Weights of a small GPT-style language model, trained from scratch on English Wikipedia.
Size: 11 layers, width 224, 4 heads of 64, MLP 576 SwiGLU, vocabulary 4096, 8.62M parameters.
Architecture: RMSNorm before each block, rotary positions, no biases in attention or MLP, untied embeddings.
Training: a variant of Adam for these matrices, 512M tokens.
MLP neurons of a small language model. Each row is named by its layer, matrix (gate and up: input weights) and neuron, and shows model dimensions 80-175. Each number is 128 + 24 x the weight over its row's rms, rounded and kept within 0 to 255. Numbers have three digits each. A neuron's up and down rows have the sign that makes its largest values positive.
After each neuron's rows, "fires in" lists the words (lower case) most often at its 100 highest values on Wikipedia text that the model never trained on. A number after a token or word is its count.

L6.gate150:104123139131081116104094131096134140131131163130086128103142132141113124106097106072107139129147110120069146137107130119128097160156115148148112131180107143105113168142140110086099132147152115141129173114152113096128166107111109130098124150112130115121141135088181140134130129081092111150
L6.up150:148121209088122160142110121107145145184114130099100161136106091110141095115142138107128101157151139134145070128127119168151126149103106154104131109150115147140104078137101097160148151113086113157121125123140120134121109170125108118110131089075095160116145147148094133140122123105118081106
fires in: "a" 28, "known" 11, "filed" 4, "filipino" 4, "most" 4

L4.gate7:134165135153134119121144111135158101121110094127078094109132132125133156120122103073168120114098131145131121108119102121103104129113134144076139069143143147098153131120117128116118145153146108178079123126088095121138113102076129133114162151090122109144150112112142203165083101137125119173
L4.up7:135130089145125136114120110129142132098093078138076127131129139115148142101147099081146143105118147146153124140126089120128141148128138125121126124132121151113139108113132116080100122174151117140077100163093124128122166120089145142122130158127149116155141154132110166146103114118083118134
fires in: "he" 66, "height" 4

L4.gate136:109123147124144134163112130101118131163125114119108151154136100151140135066085166141135113101093181140126096120140151082152138046144146119144126111123138147108124141130133122143155171134120077155130138115073120132130160126170129132158153182145128100166124140067170132128150158107160140125
L4.up136:146130128128110171111159137131128152099101121112123086128138149142114120144088129092147171128164099148137109140149132107101149134120134142113160116126100096139089092167153132116131132118140160084108132144124128088129115165151163130083113094157138179133110139133117112146129130102176098160
fires in: "under" 44, "long" 5, "over" 5, "underworld" 4

L3.gate50:157135119176183153173128106118143128121103091129117099151206091148140158149101132137154115117148069091169118121117110126125124122129128088101123122145119120091151126132081109137122122079104199137151139137128119088116155076134187114103139090110095140094064158131162090146078144171163137123
L3.up50:133122134133129143116093110125114105129141123144101142184156090096138134153143124182120117154146098087121109139111143099132111131156124098091092152117115149117107120123151113092117145106123129067115152154138125073117133098133170148089166098179116097084128177121173073126128149159170140101
fires in: "had" 46, "has" 28, "have" 26

L3.gate324:171091117137119092115163168107148105114104140141125094150126088100136145100156114149138145139104121131120110101105156085109132124137118149165154106088108120119100126119120142157114173165137128139156168134152098132159154116107105121115103162087122094145114135093121131108104097159148097132
L3.up324:100109124113170178136078140169127092103159123145141162162149151138126088108104127154150138176146122159119111141088122105138158117135100142139133097159110139130104161097138151123098157141124130133123122197128181136101133123109097175104116148119129130126108190111120138139105130130101089099
fires in: "the" 100

L4.gate18:116108101126125153158066074089105153158170176145164114128139171123141108123123117096130153140138122172130087133114083136141160109141137108106063119141142103115139111133131131120109108117141106144108105116112124183126110096140172124143128117145105153138116169143134117162154098101119128113
L4.up18:112139105095150162174116118142143127123150111111114176125083169141138150129127090130154142146158124126130129138123150171155177142135191106099149115110111161105160075154132152098141117098120151093108159142142145112121081126128087099152129135118155125100125106132136098128159162129098099106
fires in: "south" 29, "north" 20, "united" 15, "from" 11, "san" 8

L3.gate204:114172098125131144151126125106156101100105135120073083139112158101110133134112105160159101141103141140118133111097152145139131127141145079076150141122102162102153122155165126120139145142164124080127154166140127123135144073133098185133133106148087131116126100148125146138160122146139115128
L3.up204:114131142116127138172141143115139120172139171117095094132115096082145103139142122174133123110132106106125112096161140169111174116145163135110097132147113136107092142133135103102160171121142117140134169130113085113084126143084125129102107121096138123120125134106093059108088155133141113119
fires in: "south" 31, "north" 22, "ind" 7, "east" 5, "what" 4, "west" 4

L4.gate341:134155140105110149183108146101125120111084114142177127130090099134135169086182141106113105119100092111141129158183113168116149151159089144177098173139147099141129136106115077142137108137094102131111178140130138127107163106103114160127151115144163112117115164148111123123148150134121129148
L4.up341:104153110140138167155118137125142159132124109107099095137107130156123115080146107091118110148114098115128142151150132149143102089177114142112127131134152093137147147120093129171137108128155093119145172075107133113096151110127143100115195109096154122119134146127146137146127145178099112124
fires in: "not" 39, "noted" 6, "notes" 6, "reading" 5, "professor" 5

L3.gate240:119129086136105127131129110093140104164151142112130084149086131111119127157103137148168152166169126167083096165143147154122152135147104099106141143083102130129139142150146118128107133114120090077092155138106131089144089115115138106123155153172137134109122145150169117080137125136137142123
L3.up240:125144091121158104155118117139196116094157153136112126099157121090115154121175057127128151127160135156156095135106144169130090137162149127097141139168145098139131140093135143147141124109133113127163131133159147143159156108178089105140106110126157119143104133125125123112139144109117140156
fires in: "only" 26, "south" 22, "youth" 6

L3.gate56:115121132115101118175130106145129075153176137144122146119147114118139123128114113120109150159093110137126154097140160145143085113140121114143153067121157132082115136144102122103125094114143124154165169140097178145115087145156130130097119084110156101136091110128130082148154132122126138098
L3.up56:139162130169126145124143104142152150147158208129121116177145116142107147115095107132146142084117126151134116115175109140102150160137115131126147145132139110116075168087115136139137080109167133153131111117123132136127098136088158099148170115142156097175163114152131187082109159134136105107
fires in: "that" 100

L3.gate189:123161123125141122136108107094136113151142103137169082146129136138140129120135137152155142193093143170149127109130167101107143099180139098148097111116121106099192132163117142165099179117131112096116130165113144120109097067150120159110115140111152136131101095100147102122115110134138161146
L3.up189:104159091138170096137123120123079083112127118146183136104117145146144173124120145130142163106062118095139118097128149125094081170176109120152141144080121172123182076141139107128125136140129141124085144122161138136153150107178121129128118167112157160110139101125152125110097156172141142152
fires in: "between" 19, "view" 9, "move" 6, "from" 6, "lubniewice" 5, "past" 5

L3.gate335:163168145112111144107114097130107126142156116131117102118080113130115125125145137128157159146159118142130127153115166152126137085147140103074104117144066162076101130098116131106137145139133105124142172094117100118144119088105128104123140141149099100078129178125137124125123103087113138132
L3.up335:085140129122082141098100121084105110118129148159140145120127126093127121109114128125106141127124097120088103117106104185158171137171151099145110103157125124142113167155118178137177161123151145142113133140121100074110137120124090146141117122103137106162135131122112101091112111135129096128
fires in: "south" 29, "north" 21, "western" 12, "first" 9, "second" 8, "third" 5

L4.gate227:133163155103099160104146122112132153100152122125083131111125073148100164130147127117136112156120133149100152112137144134106135149147144127161091103096148118120132116115124106146110153124153086152154168143046083122139101153145147144112120131098153163172150119126125113123158145148157127114
L4.up227:107132125139098096123119129146132100118146167138111172176164131128148143120128149120130114118105172129113118134154086151125102150132151123130133111097102145118151096147129094140124115105100112169133154113092137164133110178156115120136164134105166127160122110144109112129152169116170159157
fires in: "that" 87, "because" 11

L3.gate253:150115145103107147144128139084129131143144113110093120131110115152120101114095136102117130137075067128121141146147161129096148123178148150145155080095128149077080128096128126135146102114099130130131113070113139121167123122130169119162098082134122107102108164140155150101133119120110103128
L3.up253:134102116167112149084142126129129093092103115133108154154121136104090146097113077080151171117161099138167101123119117109129117108142143116145144113087102145138128151125146138105125149105125103111149096112197107125129115160119152116153153140128171150128162173150138157175136112125162090118
fires in: "best" 32, "end" 18, "last" 16, "ends" 4

L4.gate42:146145146113105142130117128142120122116126114168078115110127141132119126144169080130157136178110100142150103092092133165098113145121099157139132117144121164078168141115143147113126110128111149112099141146096142128118199138108085144159141100127113159059143101169156101074084115105117139138
L4.up42:147137177083114116130111067086091134104124162133127189128164117122135109149100157112150118166125165143124080106094129129140110086123171113094104133141123188147147099104096121156133142100118135142139146108168118153094142114091168096120163119145173132104164107174135117162110150145104147140
fires in: "south" 15, "north" 12, "within" 11, "west" 9, "northwest" 8

L3.gate83:147118123142131154129064120136148154115141132126135085093127110132128111102144082165154141148142100134132091136115104146129118139101192107116108157124143122120143115127082091127125131129137126153146114104177116156133121094122134161085176122171136188116139129142152110131126120134114070126
L3.up83:137127126109170137104103104145106134091163143097114145110132081107142120109137133123189091136137141141142123114110118132154133103119125128142125145140140176104107101142101143127101138115155152140115111118124147123147148132104107134131148148111185153164115155177120140152100119113128102113
fires in: "united" 22, "from" 10, "twin" 9, "opera" 7, "operational" 5

L8.gate322:139165098160086133165129088126166119108153078173084112174137111088109126130131120159141089128114096153154118129097169141119120104153152165142133147094103110131084135177158119147106140148111115126129111114111157113108100106123160110114098120131147117148087164124140135134115134131136106139
L8.up322:098115128134100136148191123166144127121202135144100123185121126131132125087119129160099142119108104066143145124123097106097101118151138103148144107129146126137141113113092097115069136161071132105151120162136114128154129131103129142145140100118124088130140118143130141118142132148124132149
fires in: "has" 55, "had" 18, "have" 8, "having" 6

L4.gate351:113131106097101074109135127084144142111162144140129103115111110132107170104147091112103107065144088146134110096115149149093111127102104151083127104136121098136098110128098121143157143133124113094120104083135097111110082122177153132116132150120143164194137118164172116124131104119149109116
L4.up351:112152109157134139152145120150140116083135158156113156115136163131123193118137131103152134107125101137119109121155140134136058090146155137156141118152125111128125130137112096149151168115125093143119144104171161144144122115152120123131119133127129137146119175143152126124171190156105189115
fires in: "where" 45, "because" 10, "since" 6, "that" 5, "seeds" 4, "in" 4

L4.gate177:108069117123115132100151179102120168111158141154154111128122130171152104122138141119129138145157085144158138076106144161120138153107128140163081102130160128083165099144082093133126119137095142187119146109092140161128154119093148089120108090118148136172119119109116094141125165166137177119
L4.up177:121137152132113128114133141142092140128140138156088131150118139115128109163132161113121118173121147138139104082103092099120142151135098133164112144159107112154092153162133112131085143112142144113174126123112108141064173171135120131126139145152142177188125123119129159117118115125072182101
fires in: "following" 20, "before" 13, "after" 12, "until" 8, "2021" 5

L3.gate451:129147146120157181105114168093064113150141118128081129146125125124138137145112140094150112122128149125127132124144191111133114138124143146111057129165156146112092106152101099091117123142153142104085130105094156182140117126126135159120132137164166136148133097092165121111119115143129149158
L3.up451:115121107086139131097134149132111104128133102133127123170139129109145123120128154097139097118162142149149117074128149122146121098142151121112090159130130182164135126121156126102126149123120149156144137125125139125112114130127107123136160111164183168149143128127132136140150165135134136143
fires in: "after" 82, "afterwards" 4, "following" 4

L4.gate225:146123092086162142130126129139107143128146129156161134155082092164107110123116166124153140139116101154162108119139153127131136156172141124143105070119145132160168149151201093145103107090116133130142146100072117119150097138111204135138132157134121186127129124097177101138151107142090132102
L4.up225:145138126135156092137113133122140106135092126129147133125145121170136144082161108169137143108095129140078125171111118144186141143102114102086115131119125102132122117092127137095120102111112114154087114115101126083141157091106143151096155102153166156144117131094111116118160176124129120139
fires in: "between" 45, "from" 7, "arrangements" 6, "elevation" 5, "apps" 4

L6.gate547:142152131126150177109118135126125129128136092148112138150140106127124123154104094105138133147085097153141148106136133114130154102170135142114095113132087141087106128158121146087134144103140059145164154104156140103090127173151080171125117134150116164178105154129147115139110102098169152107
L6.up547:143131118153149171111140151129133141122093136135108142108099081163145136098122143118162116176084090146181088096125122095097156100194122106130122108157137151091095134140107118083108138107152129108168135060105163120147105111146146133100138129139129156130123128132178074110126138113129154104
fires in: "the" 37, "a" 36

L3.gate385:129133115150176115120122168125166130122132106094070122125106114123134104165103145146132142098128111130155110127164134137155158101120142163109119114187126109113133098173144120072132139137126129157133140136085118114095204157148124174131115151132134120124098111155107157139087114154072127095
L3.up385:129101140140157119156115142109093132129125109127141146112142131070111148128122160119106133155157136118121173143138112112136171148147114132136122103093145144124099102123080139121111152112124099146099121161121146112128128146136153142139108149130138071107091178103156111166115103136103129138
fires in: "he" 53, "heavy" 4

L6.gate227:162104144128093142123137121151141159137103124098129163154147151163151162192136127114151116149166176139180126142121154083100141113141144122148137112139097120137090118144102145143133139118118123105073119158087140154112107124096140130106100152127142091148151147104120162129132147102172115146
L6.up227:160138129111131167089119113149130077163093148169152124123155143166129151155114134153145096128154117144120090090084109167106150144091134147145085147122167141109089122101151143146147157133112148086120152164124187111153128094165149139172116135153117162162122131112146146181133102121150127159
fires in: "under" 44, "the" 14, "underworld" 4

L8.gate170:138113142135146130135066128172153139145115135128180119158139122159108130144131126137151153141127138097148121087078162110174099157138132096093148131169095107093118120108124120120133139126129161141086122131143121105165118117105166114122127140117124134112110140138105139154156140152166159139
L8.up170:114090174162145119131193160120136110093148121156158136149106101092124152123114080144095118148137134108109126112141108128126092122143104096136098130156139160169121134153134096122040134108112128157124089175084121113113117152111101120134112139140110110133146136136119158119094124126128124128
fires in: "made" 31, "make" 13, "development" 8, "has" 5

L3.gate366:169114092141089132132143128109125174142114109100145123168091109146129150123116122138161096166128098118101152154141145103099104136120114094117152130127134155107121139126142135094126097156147100088141184131137166159154118130101117157118127142174150170116170131143121147124108124153118095127
L3.up366:142124095151160128111133103113081131091163090144189074133123097107162109150105108089137130156120132166115108125095136131113120112130146115143130113126116156135119129135123097142127141098134165116159116119105154087109116133114076120143123152114159134134174130122136158188104089075180136125
fires in: "first" 79, "best" 12

L3.gate421:132151135113130140153153131168159167128182080085106128176148126097128142087166124124101100149112146163120126113134120104164093129126118119136091116150122190126124120140137101094126138157174107118149154080145120141148128123060102151113153158138103177124149099089123139104115135124111117129
L3.up421:134075153117107094131116169159090115134123079151129138134143140085131140120167154086144143130099143148107136133103143132160147118124093155181129087099119141117142130071102175105129091141147116167139152135140107098155101123127138142171121128155097136104152129077126119144109123147152130148
fires in: "series" 28, "species" 14, "ships" 9, "platinum" 7, "ship" 5